config.toml
n_layer = 8
d_model = 256
n_kv_head = 4
norm_eps = 1e-05
attn_scale = 0.144
parallel_block = false
init_std_o = 0.0112
lr = 0.00181
beta1 = 0.9
beta2 = 0.95
weight_decay = 0.084
decay_fraction = 0.882
train_tokens = 196400000
steps = 5994
MLP neurons of a small language model. Each row is named by its layer, matrix (down: output weights) and neuron, and shows model dimensions 64-191. Each number is 128 + 32 x the weight over its row's rms, rounded and kept within 0 to 255. Numbers have three digits each.
After each neuron's rows, "fires before" lists the tokens most often just after its 100 highest values on Wikipedia text that the model never trained on. A number after a token or word is its count.

L4.down672:151104169163183138161087152104135118106091142121176096122092173089149139097149113128116075098136114127067144130102135148098154167173163123160132129074118106140100107086134160079119154098074108116121206119143105119138121086048105135094072206071145165091135111147141150113146121108125131164147103066105130125000150105170093090095121106141138100197159113159173123092147126088161160145200
fires before: "s" 67

L4.down223:140154097087170097048141140090147122086201108092110106165146174152075111125149164127135074160129180087123068150156152120158150105161084122081101108098155179116169093102112108173102132114114176122071131105173152179174147126127141078119118085104165106141145092097137170143115115188112122099128144106129163179077195090141127167114124103162103151129105123110123127133127161129169144158115
fires before: " |" 20, "," 18, "–" 11, "a" 4

L4.down714:107112161114161108121072082123072072089122152160127113169163145149134134131200172108091127142149157108093088132116106142153127086083090070155095096115150161140115125122112126146118096172136143160141131186074140076115111129133105113120149212126085173123126140178089157133155153126112101072096113128175120170106061107147107140131078090119164121069168104116099115143192158142141177187190
fires before: "d" 45, "s" 8, " of" 5, ":" 4

L4.down706:120039118132125115112127139148185136127169121130126110164102177104130155159076129116090127136200134178089161105135152122125193116190159140170088192072135142188118100109152123086179122098149108143097066141112170078105120150120161119143105144087138145083144064089152109103131140155133093067119142159099141159106134115090157148143113123156170139147082158085089093139117061090138126119147
fires before: "n" 31, "u" 12, "h" 10, "en" 7, "g" 6, "in" 5

L4.down158:116150111148170104137205115137147078161176107165170082068092177155165156139100130132175111114110193163114136099127120165179124148110105130112137111106139137111152142096132142114166172188165155179120150151184104084110107190153108100102085127185119138118165128127174156129115152143095194152107139165136083160106154145174104157111102142089116149090097152089159142130128151133175147138053
fires before: "\n" 27, "  " 17, "=" 12

L4.down94:107177091107099156115103167103195177117123094162153171179086094178149118149131119154132147129134110096131076165159073129210102142118095153193179166149149134139180128117098134096163100134167126142117161113207101147144176089238176148103114153112141159193097154112115176148122114101110121132149164113080135120114160120063135045073117101116149131197156148183164123123133136162133144146072
fires before: " a" 28, " the" 13, " an" 12, " well" 8

L4.down221:129132110109137100107099095148109153136121077073091102096128092153156149155071130130094134097114143134098161114140133133071149153117091087039130086133136158144116125116113080158084079088171135105160121099159194117110119148103115142157101055106154133149152153109132144143122065101176109157038113152152121123103123124174179092097118172037198067136103141108105111135124175093138115077122
fires before: " |" 32, "," 17, "." 7, " season" 6, ";" 4, " in" 4

L4.down212:142082103167100088142117133097098142094148079144106117104084110110132173178150126077112091096103181106122149112085118167141106152124155143164161152143145183075102144168111074150180136174163117108120152174148158111137077179145119094101165151141134189111121119166120148112078123179100117115072153137151096112131152140146163093116145116118150173124106139143172147138137175075159134092031
fires before: "=" 55, "ion" 5

L4.down751:168113118122125117108137151182105098115089121067111070108114106113087144153164108115108115134107174094083140150133077164144161131078141098179127167144121118088130088135135170130099154098149146166166160138105150123111108140186167097157133074107106110138186135187121118129125078049136125162095098131148150134153166161092123181120175124126182149114121129164118169166101105178081137108053
fires before: "=" 100

L4.down196:167124154135162138107127130133107122091125099168148180075109142096128077092126134094108100143138081066089127104150117162138163164173148153092127137099165131104122079134062134092152158159100080124164180169217169097154149074148158118181105098143107193082140112111176146105123180085183088119062142137158143140076115120071198134117164158066124152062139149125103176145178143121123133105121
fires before: ")" 48, "–" 43

L4.down174:090130088124158060108117132121055120105129152154113114123100199135081148088109126202149116129193106084184093116104115095140147101205160136064125178164149096089121087123190109123137192168089154161093112136114111122125160137116081141112137108104125124118092132092119140151111144163110143122074125086122140121075149143091215185145153083131140073121118160081150157127171117185146111132127
fires before: "," 88

L4.down256:061183176089102214168159141143049131148150203082154110159148140142129144088136110161184148121169140127112124101138163123169166134090115086122085101089137103045085096157089117126121124163134164177110165126116120129058085110152136082075161131188142113108127108129146120055139058116137151089093102143196154119122153115079216141169104134090082142136147207094173136147112108148109095128087
fires before: "t" 45, "ts" 9

L4.down394:143065148088113106115123102132192109089125109156135153096166114193166133093165169080118132110143171156114162143075127135090095152145136124154123099093126098107128065117089168133141136109146169044097083155147085124137155127139159120144140118106101117079157141130098186143134177097122178179130182105061094143096040142095145121143121098115065177119125183108102128145174139101134129098119
fires before: " (" 33, " code" 8, ":" 8, ")" 7, " Mean" 4, " |" 4

L4.down410:106103125132151145086126062076156128114126134134062129084158150098112105119170151092153085110125100155112090114154097131100140127113101101132105090092158172092176132173114095118145110083114131119125129159104154115179152085177115124085136173093112093147134154081143142119152159150132113139092172116151163131163132134094122097135125128136158107167104171070111130155132146102154085104169
fires before: " of" 50, "ern" 9

L4.down358:105102078136140105121099067146110125111148132165137101147130092101108089127165152161122178097117090079135123089129130168157200180176104107164137134124027166100159117169121108111197134106109164170140115133151163094071150066192173100072083157158162123116117147132159086083118117133065081135134122099129093159096099160129187136091113148069121134082045092110169085118086120110160125129104
fires before: "-" 74, "\n" 26

L4.down102:132111094080132116140100126147112111139086170140102105137155090091131073179182115126124126128181127140133117146160081093142147132148084117113128106074103100104198128126144122142142124118101127142154185078104142125098124080155171157151092118114154089153203127167164116118133107094157116108107153118154106131164110188059155123119126122147154114086142147103063118186142107125056113166113
fires before: "=" 50, "The" 5, "In" 5, "He" 4

L4.down376:167083075118142125174099152111113181110209127135131151106108155118090138129136127135123104112086156134090061120148096186128141149142078194118104139096100134066203133039174102150135131157167120118096139084179129119147199184126177077059095111079159118144128123129125101128102082169113119139086173123131140188130183135111182160086168124111088160089072155123142141105130092129129129173095
fires before: " |" 32, "," 18, "–" 12, " /" 10, "." 7

L4.down419:119115127105131091117107106116093165126111127104145024097187088112105166158127100110104167126175128073144184146145146158109077097113151095127135163147183138075141113100149109158101121146138102140159167053109114166153108141155137138154095084106054135134105109153136127142157096158160124123133132116079098158068124156171074181132138165139104186136056117127148103120134123135146081144255
fires before: " |" 24, " Japanese" 17, " producer" 10

L4.down471:134082150142114116076181133145161127145176090118168131129151203146156117149101216091128151117089098201104170158173181098130139143191209111131123121066137098178055099136151128094118151134132104097112105123118171177158124138100130103158087096096170145133093062055151130131125096136134094115143126126120083176094134111120127066149142098180144129156090163117086086129134106120119095163170
fires before: "n" 25, "ang" 15, "g" 7, "h" 7, "an" 5, "ley" 4

L4.down610:071119174151122104122119113135149097125152078172155117120161124125096137148097148121125110115110120068095137129103122136085141075143110138096181147170087137109108096127085133102101099191079137110142146132116108136181119156140165159145095174149138105174204090132154100102135089139084151124071091140075175167118091137149100126093139075155108139107154093085192054112062108099084097161152
fires before: "ti" 51, "tor" 6, "cy" 4, "ent" 4

L4.down136:112095126146097190148165122173100188083167111077087104141095178173134125089137110110123124150116135168081132178180170162132123134128156102149168132088129130143147095102017100114158114086165096210150116128170152183175077190161175115113140116147174151126124133097160121140083185101119126174118095145144130099105145161093165142154137125142134165129172145138125136080119087102150134151131
fires before: " |" 64, ";" 7, "ts" 5

L4.down90:089125111123099104068079106197093116089121120075083138133140123105125081134124126133113143144136166137152091084133122163154137154155065082084156104132143103152172112101095177119105117111095177198127189174109116157154136096133152091165108164141158147093164133076117107152120144128050165087143107130182168148125101133076139132143132106196141083188104155089144121154125133105113139144100
fires before: " |" 49, ";" 32

L4.down166:157111053120158144085120099125115119103182063160103068131115108149090137191125108158059170134124098087149083184156117134138114095152089108130148069066128115190115164121143093166154130171158104149094167102164124171163164152116107157118171127109110148105095138141123186112085100132128087112145091102114146162125122078162096110154195118125082255158150101118113121149116081121111121146123
fires before: "\n\n" 48, "," 19, "=" 10

L4.down858:097140133151133146084156150070158112118109115172108157107184152152176130108071108123079129089160144152139162141131126125128092098156143111155107103078062120103130098105122130077121170135142198072178101186163164126118091103090138152159119184114142138088137097100151056108100095099182073145130059172092192169142144123156182114083116144120119127179181143069144158127116103114095150135115
fires before: "t" 16, "el" 9, "re" 7, "S" 7, "nes" 6, "at" 6

L4.down107:161134142094160116167093123106093106085098099106135140128105082193088121139137153096133157141119130104133136103135140179163093123133126182117126141155112193088133132159156051137120039098187117165169161159170144104118142111177151106136119138133067159114200051119162089181121177178138070152202147125092153184137110084122154127157167148090147208069107087135113147092128157121100109040109
fires before: "=" 28, "|" 28, "-" 13

L4.down520:150105057135191139118138096072194120124150159171137113179105105134121121162145092121134118110115077137152140126139101102074111121184094130105084114117194203093106107143116089128084098107122168178138152054109163136157096096099119108128052070183150174149205158132113073122154104128172155081099125083126126080141121118173114132165121133118118114080100136171139169146057126112028123113194
fires before: " |" 23, " —" 13, "=" 11, " of" 9, "\n" 6

L4.down914:116101054126122073059142105105121132096058138103097200084139140088069093106175154149048144188107092117115112077200110202115066141103123132154178137096132102139145127086117138153141120168098158122140161170168123147140106110095142135167128124123165134078188067207141088114103149122166136132156114083177166100116107131101147128085076109175116120143099138079127105170131173093136108100169
fires before: ")" 43, ";" 6, "N" 4

L4.down956:108154161109115157152068142137113135117123140088088140114126068139133130090140082146133175148167169118105117100104073127165141099077127170174149091120093181086109140085156065135123061186119120117122166112087174096069166171094154127141093143114098175119231117131079095199168149153067068157173145124145109146145160137074165160098147162119146148120126155124084139132122162155098131067139
fires before: "=" 59

L4.down849:115070134147162137106155106156132092067069139154055142145100191166064150125153119117112120085139126121167114156189124132182155146195185125150147117081101120163086106124122144096104145081115090095138140146146151073108123120111060118208151135112159151138100075134156105144097142172170142099115099162186166121129112121117136091141125191142188121164063164105069111167139131157150145132161
fires before: "e" 23, "ll" 8, "ne" 8, "L" 7, "le" 7, "nes" 6

L4.down817:078063113105157145090130105089067156133146126028092124129148105149086071110114174159113108135168162100177165108123144179113120125166165056121126106138143130166177135072121159100199091166120101139128171156160121151161172105142154129129153202084113088106188117075124079180103110118087134063109104114164167188065091106117123153169127100140136094205128139073122134165206115094110122123111
fires before: " |" 67, ";" 17

L4.down1018:102108112118127116071120092122102111078101136109042173107091074144156083106132141130164111114118094121119147089116100157098130114161111144096098082124079226168196150063158093051182090187146145101154097145103161091146136159155123150148112118120096160125149127110125124137165188127143086151107088113117112111102166170092118170053155144120162113123198081039143148136113138170106091136085
fires before: "S" 28, " |" 18, " Route" 9

L4.down241:124176122104135135098125128098167169113110133159122090129140101090158186182123093212124052093088116088128245092060107135093109131132126197155196105125174077091130080152142091115126129084111125115160132083073032111170132148113128109158085105143144124097118101106126095124129124177072112075134102116082136138116104172093084147135156132190168112124132135132202158106175154114182098083129
fires before: " 2" 10, " 1" 10, " was" 8, " 3" 8, " is" 7, " 0" 7

L4.down662:128137154109115091126132218144127142207136095125165083084118031119117124110094154185128185132130105065101147115109142113139130169123145131085119140190133146155134093197183170128176109177110105143126150134156165112103149139114149129174163124210102099119088110155142097126075172120125106177077122156097091194175125118143087140139155123101158128108146129098139114137095199167143210156117
fires before: "=" 57, " =" 6, " and" 5, "ki" 4, "\n" 4, "\n\n" 4

L4.down199:101121085124167189092113141116090123075123141148109137161121168102107121105085124138146156135101147143126143124156079183135111104108148077142118124128127151139133099106158127109128109140083122171161131060103170104027135126140153176126152120108145094122124141151124111118133139041139141102163128157132124098103130136133131170141172138117109167145135134134087104199105127128104076166097
fires before: "=" 42, " =" 15, " been" 7

L4.down609:111078217144141097093150088137096125110116140140124143152147079106099111131141080167130145112147141013121201075132163160101128143111122125176137157087077113139127131091115129122168139062119129124117136145165136076120133046178153108069090093120135107159082111120175121125164169104073085150109124142121092165104086181100148192120100074111128158101153130141099072120165111103183155096114
fires before: "-" 89, "\n" 10

L4.down941:115124126115084143063147120109130182106069087151156177169164116160157111070084143106149105173152112089124186097163161095062148173118174143135071124083142096123066162168125136126178153129109135180185094114136151138095146109143100136152153094118179122151074126111107107160128105133089057123101084128198144090138135174160143087180088072128146143151083136075095091156097118140130166174101
fires before: "a" 45, "ga" 11, "i" 9, "iji" 7, "as" 4

L4.down511:148132156128168140136194125123181124143151075159161098110084120096129076135147146170086108081072167054128109163129159193118136091174135136129096126117146141097114143150097092118178116096118145149157179162099106107164126136131144129116118167105078100167122115125130170103209146135110114123193074108127133103124090181108134145120077155107113111176105144150174117117134108151062150139146
fires before: "g" 15, "log" 15, "bi" 10, "no" 8, "c" 5, " |" 4

L4.down713:117144128087162115186144182112120068093131136139129141148178111155110112129167145105120099151138146088128084101173156140180121131125164120186096154164121102144083125106141083121149090106122167122162143135153092130141108142151161083051129095072100177156221136115041126145115099153108121165161116105133191175139090119087157133144137136129184095145098172112102200157127134125109124106101
fires before: "=" 87

L4.down296:101110145121175115121126145144139152126166082103170092118161157144082123073149111077143053103119107105182167126096106027078167086176141090137130113052095115159081103121153138124134114142130190111126165133118167099108121027080171089138172142129163104150129100121119161132087140105110155092142116136178107156138114124139134108121095107119116113123087137138135126131139135102140101186082
fires before: "d" 18, "t" 14, "r" 8, "b" 7, "p" 7, "l" 6

L4.down697:150122145073162117096124128154123107112096144115071135107119157133135154106080193121072079126080133111129123071112099096131116124134147153133154107112110152141185074091171125162115144090075160156148115102142141194121140089106104132232081076130135080167098145084161160079149088108121165056079071138168124168070156121140135054133194121172140148184167128077080132181144143107154122115136
fires before: "." 17, "," 16, " and" 10, " in" 6, " player" 5, "\n" 4

L4.down164:104161094139132125105062081164135107095110118145139111130188162079100100105170120069163143174156126140139197050139168106124127114123123128175136140118103115173121147130117116142135111220107158079044113088105176125105066194074102185128142094097153149146156135124132138204105095107173108096137134135195115076125113076156092154110120119107148151138093093143110125126116086144115118094190
fires before: "e" 34, " in" 6, "o" 5, "ge" 5

L4.down202:163149161160076115131106091088127134105160134168152153123172184105105090155141116117055146171118173102121167120166182148094184149108101079123115129173141090102100154117173138098126126152099111087108149125133081131167144097141147127149145124092129082152090136109087132085120154137134078147126116131114176168108161093137119137118176055161086174098154074149184105150146054074106122073148
fires before: ":" 56, " |" 6, "DST" 4, " ID" 4

L4.down978:128177151104080127130149182104092125161150126095123172094157164133164080178105116148137110126152163140087126116126069142153127146152140114139157129180195072161162124172139160114115134101064094141104136110124171178101132160203136156162112160129142157125146141115119137123094114118166107116145140171118138115145111162084086087180152143105135149086124140076109147163142143161119157068092
fires before: "=" 88, " =" 8

L4.down449:143163140128099090138108115142113099127146152173145172162135117102099131129111118149078098045227106129143185164181072068125123100141171102109089091145138109112115110106140069073108097117149184140112126071178095101195155122146050090161087069092126126140114113151128134110129151115053116144141108135034106144158106113192091081098124135173160092119129131095095120161156136092180117161223
fires before: "." 26, "," 23, " and" 7, "\n" 6

L4.down886:145158181120107160128101131080133127122104071133133132177146055123109159142171131155121169145071171176071131135128107172121166142163135133121135133186178094147107069105089125179194138129182137168063156064127078116119095085153136148134130150129100161109074161120128149125154187142053118160104139099109178160108153167096133134113083116131174113094078180132165169165119144140115111138086
fires before: " by" 41, " the" 10, "e" 7, " a" 6

L4.down808:068154050151139052083159117111106140137129132131111093172134159139063187132094204160097115112123103187142152105140158064141136154129113169083172147074151092172136136098070125135121096082114152098078114127128144152085134111145155171190163113106128181198156109112113145146091088100087136126154121143113140108118106173125144118114152109153149129100077158140108176099124139102134071181142
fires before: "e" 69, "A" 14, "a" 11

L4.down583:131115139183129122109149105112112112060128049125159094107096109108061164142140133124039105120064115202124159128119142180124185117137134088106051149101136217103121108125054123074086194162109116131166119117136145124121130070184094139113166133140128124120169143085106100134140137095206158149128143200135164114068068123099134134163127138152112117072128160123147150135134132168136187173114
fires before: "nt" 49, " of" 5, "ally" 4

L4.down187:147102099113161061106166095140131132171115062126188122110147110157145130138163155147138098126168116154150157158075145088159103149128154100091102126063090132128080143078153121121099158145084083207164172138095134068112122112142134098161154130059146157127103139092134121144131127128108126095113073185189164124129124224114088109086030132153162105147097128134146114131141122112070148154046
fires before: "e" 42, "f" 8, "w" 7, "12" 6, "am" 5

L4.down826:170138163137073101135112117145150175124145093121120176155143142135139186126095124108109085182164091135109152086090192090133125160142202145161085133149150180157146149087162128173201175054116140127200130133127159110133157164095151069146199156076201126118151120077083131100133136099159131151084168136130160166089096150095131131087082142137122096122164134152116125093131110088080156147046
fires before: "r" 31, "z" 11, "or" 8, "ar" 7, "ür" 5, " G" 4

L4.down655:137138114074201146102091132139167142145096128183127161113125094106108113153088072153096087169198160067113138109174071124137111102133163127159131124129093110114139130158122051062128145099208170129092088106136186144080155155144099125100140098096153155127138150124103096146131142116085118160113135159135103125207118140122120157128130150132163104137067131125162110170076118118065108130223
fires before: " the" 51

L4.down476:111085085115141113130140110122121172147070070167170209107152188174056135089166105110097145078139134079158148141094112080113169150133155141157138074065126092175095115140162167193170123090139214162179072116165088121166143062109108175131177195104127152162100079130147133123110164093117129080134101133187144138126089163144123140075103123132118123163091188088121130138108108105113134086091
fires before: "ton" 28, "ham" 11, "rd" 4, "ff" 4, "ne" 4, "non" 4

L4.down797:104139146114202143088182096152103110083111091173158160083140144116189120139179110157080108142131165076114145186116122144107127114163165172141093100048137161132165097124157102205156097162167168169107111153130154122135140118102156118145125102159134159102248099115161157095070128153118075088146083130123147115072110085104140111151118168136114153096136152129102141098138148115108116073118
fires before: "  " 18, "\n" 13, " Episode" 7, " Television" 7, "," 6, " TV" 5

L4.down291:169143155077163160117087081104117167101111127148103093098078152174160071100176119091070129207203119101115161136145114149134126098180141101139152112098086153109121144077127095190166125141191145183117149146131125163154159128149100069091097165127141123172136120113093149145149085146114164149104098120120135150143148095152145050147130169120158142153105204125128087136129121139159145118085
fires before: " the" 50, " his" 7, "E" 5, "imi" 4

L4.down535:110132187156123139177132147092118130172110162154151149155112174100169162097080113118153146146138149108107109102135189102192127178072148114183190166119110073128075164102172099072146083079127072097198115084108122117066182160113100167095145158141068131129169152166139165166139136159120167103116150190123129143086194165061114159104112052118094164158055158068126128135140083121133119171181
fires before: "\"" 42, " =" 18

L4.down389:133122158119085130130175137107119101107119119132147088082105154135126158198142161115135128117173097091114200170129100152103093167125159127159153145142120147130168150117146121070104133106150129121138206156132134033110109139209129178111195159178120115170142157132102087131134147174209076168144108197140109137077147121109100162131097149100159083136106079152152090107154133142119150070211
fires before: "." 86, "s" 4